Weights of a small transformer language model.
Size: 11 layers, width 768, 6 heads of 128 (1 for keys and values), 84.3M parameters.
Architecture: no biases in attention or MLP, tied embeddings, attention and MLP in parallel.
Training: 966M tokens, 7372 steps.
MLP neurons of a small language model. Each row is named by its layer, matrix (gate and up: input weights; down: output weights) and neuron, and shows model dimensions 96-287. Each number is 128 + 32 x the weight over its row's rms, rounded and kept within 0 to 255. Numbers have three digits each. A neuron's up and down rows have the sign that makes its largest values positive.
Before each neuron's rows, "fires before" lists the tokens most often just after its 100 highest values on Wikipedia text that the model never trained on; "fires in" lists the words (lower case) most often at its 100 highest values on Wikipedia text that the model never trained on.

fires before: " to", " |", " on", " |\n", " Attendance"
fires in: "according", "due", "title", "source", "player"
L5.gate527:127140124070153083149136117146127105118140181137130176109137135114092075109110118112140093110109080172117173152141121187107107131081202067088113168175121086109172151129102074164098126149162094180099145106142176166156123123165128123109088154155117058184139125085133140129113069103149143095135142148105119097153133114140083159059191127130079146150153068170103193137126141154233123125095133162123123133126153104142140099101116130170089145109154098114060138058133188113103172122170088142165125147128175154165152122172081140134107084094107183094121144082075110105092177121103113148
L5.up527:156142145136130157078057119167092120121159085118121178111140039156038089075119117123115143140113144099145188175159161128078170150129175144089133179154144102096160103126136092156105176098182106138137171143142138076167165129162155130124093083103119128143152156137130220072190131065106139052152139135155123138101152120181117093127134156130055158144138133135107121139158164094145112170161164143171123126032130139141180142104158129132168096096145131109122174147134186139160179062188096080166171170165147180129129141210080101093117161099083146113187153131111155124150170180152149139
L5.down527:113144156102158115147013128146084170097156178212154141103111156152078156109126130081122109096133142189096135168138123132066184126122174094114173227182166133124165123115104031134116195103144075074160129115129159118131124143129094114120092123153204123183173106131177156136145113080064125078086097203128116132084166147126132099097131148122122137129134134125105078130076136094142139135143123199143140130066162097126094130122100095123106129100132157124119200128090128105116152042146119078114166159123210140077138136155087092097161118101118111132146066130116144120096180141100151111

fires before: " as", "ic", " that"
fires in: "such", "so"
L5.gate1635:099115112224116124132154116182115140123150094130149085105097121178071145126114062136150076142097188113136095080126161046053122084095135119148104126195136105053126115135078118148115161166178156139095099136093065137109119132182198134173119146118129148088130122084102136070133099161119049147149160129118141108142126102166150115139120086119138119073109122124166115119161154149069113121133087081105099208136157149158128152088156132119130163098148091128096160128134136152109095070122100086076173122092199134142196086133098122150078134120108123112118130060081075164094092101123135160
L5.up1635:115099068195134103126120130118151168094157144107148074155122139130155111155082136124157114095175201075116081111091149106127147094103135068163111191167183132143124127101117159171165132107171162143130141159147114155137151153147110114125112138176099185127126125090111166151159095133123061068110065107132160188161112157127118153145073100212103098135111133116142144130083133137161095131125193113115115131124120145122127138145153098187066119080104116131148116124081084116105164131163162158073134088159128131116142144167175153109079086139116162203192126094102169116144082150141138179
L5.down1635:113122128168168151107121127107154108100151131156162135116057164115095090151103108081144135131184073098011104144092136172082113117134130103124108122086165150182120110111175126136172203073093064157156159120177151088064110157151099116150125102151112171104112142120126112100191111112152142142129086129098141123128175139144081086103125094103153120129128094118146134125141149091223135157133111137126092139150159061121151118146137150159087135105129110155182165141106090140099116142184159178095130168180167151246135141159148130117109128120113142137093161099159139142122131107123124061

fires before: " as", " to", " for"
fires in: "such", "known", "similar", "to"
L5.gate1739:093182133150126125190108156138110084082106075207106102154149156064115095155202145116102118084143110067109128111109085102101135102141109133134131185170136068112181129149095091058105136117123117137171135179177118155097118147122185117159099109138088149117099143122134071129171169153170136099161142072134151105120075126138167113125111143120159129136109137157137118177102109153117168150180121096158106144138108107159144175109141133149137156100168110148139174107088092138135123130179096085140112166133082176126199121102113157098126097109179116099123100107171130115136162095129108099
L5.up1739:134112116090127149094084109114144150173089172163152109125094121131086110122147116148128121152112119177150141118175164094076085143173130126155104102109064120104121125124148120117124146114156147140140121105081133112123069144184109168141123128106064087099178121124101109134103153113149128136091114169104169099056097127113118143164111106140102149091173142076086121182203159073163099052105124142083141143120067155144125154122190119074138111155129149145134126134090141100130091126102163098194180157119072168141102114164206145158120145135171099133188177124113112122110131107149109119
L5.down1739:119092099148105142068140188104144192179114140182121088107123141123147167147210105073122198149144139120097171117118137191128142168102126122166153141120175114146102127082135115062072123120132087223126132095140090099115105095109156144111100126119126142158159169119099096175139109097180093101105118130111100152118144166126147099156112115165090123110145103099147094099132106106178182143090148130101167153162144192121101126193171156141110112127101126086131134170149070087148135120114108116124090150147095136138185105085099120089092113132088097121146159097161121085141081128084120193

fires before: " |", " |\n", "/s", " medal", " –"
fires in: "m", "gold", "silver", "running", "medal"
L2.gate1373:172111135128185122144134057157157184084084153165164135129117160111100090148155155080108095121125153157117142163147090127128123107119117137087104123143117114146117101172167113098099111137211098170082114163167178196103150164153141107171087120141102170117080077100104142101111134053128169096190129072123126116125116117116213114072117087078141150129125150058078146119152125152067119152151115154110111118083118124187107183096140093114096161138156136126139144147155133125133098202070135119111131107104204140170122109139109108135075130129216162116115125100126137096092134109154113057
L2.up1373:127094073137157153161134116117144128088109131080204120143111084087097149166091171169093181159128123098117100112071194079090119124205105147062144108105164148156134100131085100123172068092104242137094085126083150095107071139132074106092128163112154075138194149123108099165151133080071095152165189134110137095052088110159088138144132104095080103145126084186119114121089173133139143173206101154132092146178181180201077123110092180110142135072067119081108132121110122148184128168105121133129120150148121055094158139119164125149140114082114174091099097123114185154131113093143161103
L2.down1373:104181091140178130076140141121179185122170149121141088131109111183138166148097162109088169147123127147133129075172173078117106102115166126077074122135154129087170068157176149140207093193100165048064109105109136130132093105069145138066145190134100170149184123118191099069147109077134107125172096109111096147085123166184125152126134124137040118089162124184089133108111133129149146140148130157113108152186125097121109099071084131162121119112159134096138120107137120158163144177149191132149109080099129095096150075158144096071071128085155125111081152143129212149140114153104127139

fires before: " the", " ", "kins"
fires in: "at", "during", "from", "atkins"
L5.gate214:108140120123176162154100165152136145166111116181137109136102131162132110173101105154046104111138153139156126151128087103135120089128125131135178167139117102088174117158129106133071104148153130148138143124142126203043115115192118110102125091101103193151135111202183114123114119067126127144154192147132130133129144138120130117110164147165108153111144124113214120162151158129125140088123175148148093139158133102156084131075166126124151122199136154152124105145143130157072159179102076114107114161109126100129112151090146160115145186159135109090174201123173105085108184132108166099
L5.up214:099117125187137156127096148135141122184144141138153149110119167183095121154090126115120095108111127106223116059157092140091132139132109168114143222177127123065146092165157112158101068136188113124102179131193127166086126159148142121116055095098110143176128133178133096115169144129136148121100167137228114114136194164133133142089098084146106160134130130059133093162146118144122165104113138100100140143128150095115118119141098160103147101154094098171159132177103065133122136173151127120101129180156086094124104185094160071124138123171151172110151176103155098097144138136174098099
L5.down214:128137140117143121164080124176108080150134098118183126112147141111122128157107122140105135135147100096147186087159088119111133092150118160141177230159115129188157125132142164208153121203093126038140182153121120153115164173131099143094083131071115125134181137179136179113168120149127167126135145161133114138169126077111131156090087126114146136166096116100124067121138159096069112169202101159086116134110150120125059114140108150125124127160117128141171135144149170129106142144135150119049162186117098080096100138118139169128139086187131137149122160079151122109144134165154137116

fires before: " ", " the"
fires in: "from", "between", "to"
L2.gate671:058117103180110134148154174135124186175196128116151149144130096088112071133143115120168172182127191159173112067181047124146083163153155113118140189118138126132129099090105082175094102203161112161126122112093047131111123110156147096183144159081114147068137118137131137106134140127148133094113113111115099110189059187229178191106110105125150146106134172183174184107093156127160121054122066087113146148119148146129097114090160151079084132112105095078153161130126095115097043157127115147119107137116178162101157118066087163157103100105064136158194154079144150100179129139113154098
L2.up671:141138096174135143147136126167100133105125178163147161102072072099149123164178097114156063132172161208153098101172123132111097219108137148124173145134125114130134144122113037154094108128081149138101163117139121119076129085113125153101113139144097099129092118112112134117074151095120114141184095085101068112125111159150191189124100126106067171115152130104153146211127141087135100098152133119156123119138146153132131135093122171141138060119113141121118072135138089077141066152117140097172149151084104152187098135133136120171169090114193061089176160127186132100137093105158118118
L2.down671:177109079114140111141168087136102106124142036173181129166129145157118109158151104078145161169171135115150120072152090138126133111160158147117201210121095143107082128104138137211146103115149131009092088156123100180153130145127133160162131133073099183121134175158115134150144105128114108097131108137180114125127068126118199142075118106135118155119128170135112165150094128118110066083162095141118097138110108116139119095099064123160148122143099150168128115180120119077132129143126096109146113102107105115176092118164075108102151069101117098152161142145168165113122075161106124113

fires before: " ", " the", " which"
fires in: "from", "since"
L5.gate52:078114121199135163123098118190092126132072122090138166172150138088081108177147069154163176142193111124106079098177077087117163158141144073114119133062130151135138148164105057103148145127161163121228164095151097097196148124164095176124152157131147157117118126141145155173062084149133127123092112126169124164128128130092122156115143071168125207166114124124176145116063182120091121177092152154194084161164106111142042152137151131115167129137100140096128165122136115086091102079081110168120121121140116129124158150138145195081132172130117152129151106108151152171119114068122193103
L5.up52:162140134112130181164110151145109103196167105123175113117157109102079094095114067157187155165131133161150141107150062116055133141141117102172138157085179141172152143150090094135077146132106092108137157146171182131156176120189142169148132076103156095185117119138157184160075141202115124078120124102125090089205111139107140114160099115232155163095127100201176122105087118072076098039108088104189118160141136082102112174144163117132205170067090249070155157208115100148165162147162148197153106061101151107105189124112126133122111140135127165085146132136135114125154087125127204089
L5.down52:111097102116184162143130135183108100148140095177158132114151191091136085136076085190166175177190146135151176122192102111120093124170171169163154183121198155113127134160088106163125175135133103083096109175134150170099169137161090112132132051094125106106113118161166192119135119124180157066127164088140063083135116155137100136118133145172137166107146102115198105093107174074115083089140116109147124152118154083106107169102126126105160101121084127137134126187120087048160187199153154102115147151076131083147151163134139113113131127118096122147185156102161159124164117151129182127

fires before: " |", "\n", " |\n"
fires in: "states", "0"
L2.gate1614:136174095104134165172104052131133123137086134112145169183136127144125115120150163114113143136138111056128165171097118135176160131122118140114104160104116125141137097160118195142178067169153119140071147129111128147131169117118151142110110142153149155179039122122154138156134083117152131149126137093080116139131057191118098145132148112094138072140128129075102136135135181088158107130165166182088157145113167134152070126100133056153086135121165062129122162078149098177125131133100132127119103141168167074114138077106122147119080100099115117086145138152126151180125112151152125130
L2.up1614:156112131140089184119204176064103094045071164115155158103093134082109072205124161160135104143097048090142144156135168091109154146139088162104115171091122128098099065105099112140103082133130142121129081122162122123100163173101122053102125148148160199124111093139132141073129156052153119073144082153173128140151119078198164106097154136084121153159183175134142094180118092101179119125096162098109114152104158126083108158108145101141135139045189128146122116117117111182136171095111148147070171152145100152124153184136107111104153148095139178048147203099150162139177093160115144110
L2.down1614:095121111117108139042128122117173103076096206081143123127164138111118098101101147093110141101176160123082050103152126118109155144119094139028162109099166082145133094122144101070157157130159084115123140158147127159173142142115123147145146147189128163126121105112129077107118181118205143092122071088087122097126138104168114068152129104116114150124130147141101126181132071132140124156127123120162093142158114107121096143134134117127085172086151168170137138135140109166144178158162172187093195097118126124071123143116144198072154115105142165135176170125109114126162090161147146161

fires before: " as", " a"
fires in: "such", "known"
L2.gate623:117158111190116167136131137157113151162125124119128185194098134099083106099185117132088129082139134134176139152090149110112175201195114089108141130158120090148078122175106201123093064149181163153210162126133151152111083136160148139136156128124153101143159168163126149067108143132138110108122105140103153137145108102070090157134143138169141099133055131088122100121138079154115151108146027132096152142125086113166115142117132147149123047138136100123144100109129104128090160144155080079131101132143174116100125120153168139122109121119134086128195143103144118111093181118156075121
L2.up623:154148162120131153144099149134121172156130115133147174088174148132165101185081090118169113143129170083058133109127110165094134127076149044100160171114077141119149191128119148175084182099151110133147138133087153071098123095199129119181133148138140142068153098151106090124087134178159097126141149171202185134154050074120125134194140106139185187140156135060108166163127142120068172102179126152142181126150116082124057111096096164109150118149095078153115166186121056132080131155127140093225155143135144146141124099143158168182140164104189045100161132116137121093149128195130147040
L2.down623:101190187156116150102106193105170159174150124102143130114055127120171125126159181129127096153129179119101122108123136148170172110106100116164155113077047099098155108075175035120117129133155139063127129134086099179166133183126112138170109176104134126079118100156140113130215133134145187181138152168151132173075099123095110085168086160155113191128135121142115059061107142153141152076116106128082130136104088110130142123169059129092158170163118130148141189123109100125105087163168187138128106165096128146124171058063100130089129129185112150129168116156147064143103113147160109201

fires before: " |", ".", "\n", "–", " was"
fires in: "0"
L5.gate1448:072146093153121103142178084060120109157119198112080123116163144093161146129102145157103091106110146100117184102117087103141215151122149093153125058107074120035115148100122110110164115162165120167123143092113122150146165136149137079128121069158118142171180155191153074105085106137112116132102129081103161125132179104121135185121140067198140077138095099095148109127116109110162096108152134159127180112066053112162171212119115103084142151108193131118153083122072096104125072091120120159143137143094107181079173164063111192144151140125132131075136108197139125107097163156094115174
L5.up1448:145136147089136160150118156108138105140119096117151137097154053079095121147122120079171154125119111104168144191168132104133134157158178154083119054073145100128196116114230135174120153069148125126134166051170139158140161119121141113142127151143142154096138149082127128073123169092105138107100128099156127208090096124152154090131122149110214056178154139180126153125097133126135054145131103080134159089114117172160136094070099104111072050161150137142096187160106111056147146141169135096167149133126093178124102179146097141141135146147140123102145090135067157118180106143129102116
L5.down1448:104141149132102138151147170094088156122154086111141135122054123167140110172117129089113113101132153155092112166133098115100144126122089086072160076035107159104182071080178111166144106148130098104153163118192137143183160115058141116152149072089107110110059167129178209134073115086082174150165130117155114140148134159148127111124134122081122160090151218098170147161085125092108126123160109127174088134109161141143179132100116117039136121116137165157078107139063142101133119136115171145153103109164155192142165053164165148150109103097147205144109177149091118132087115143131174128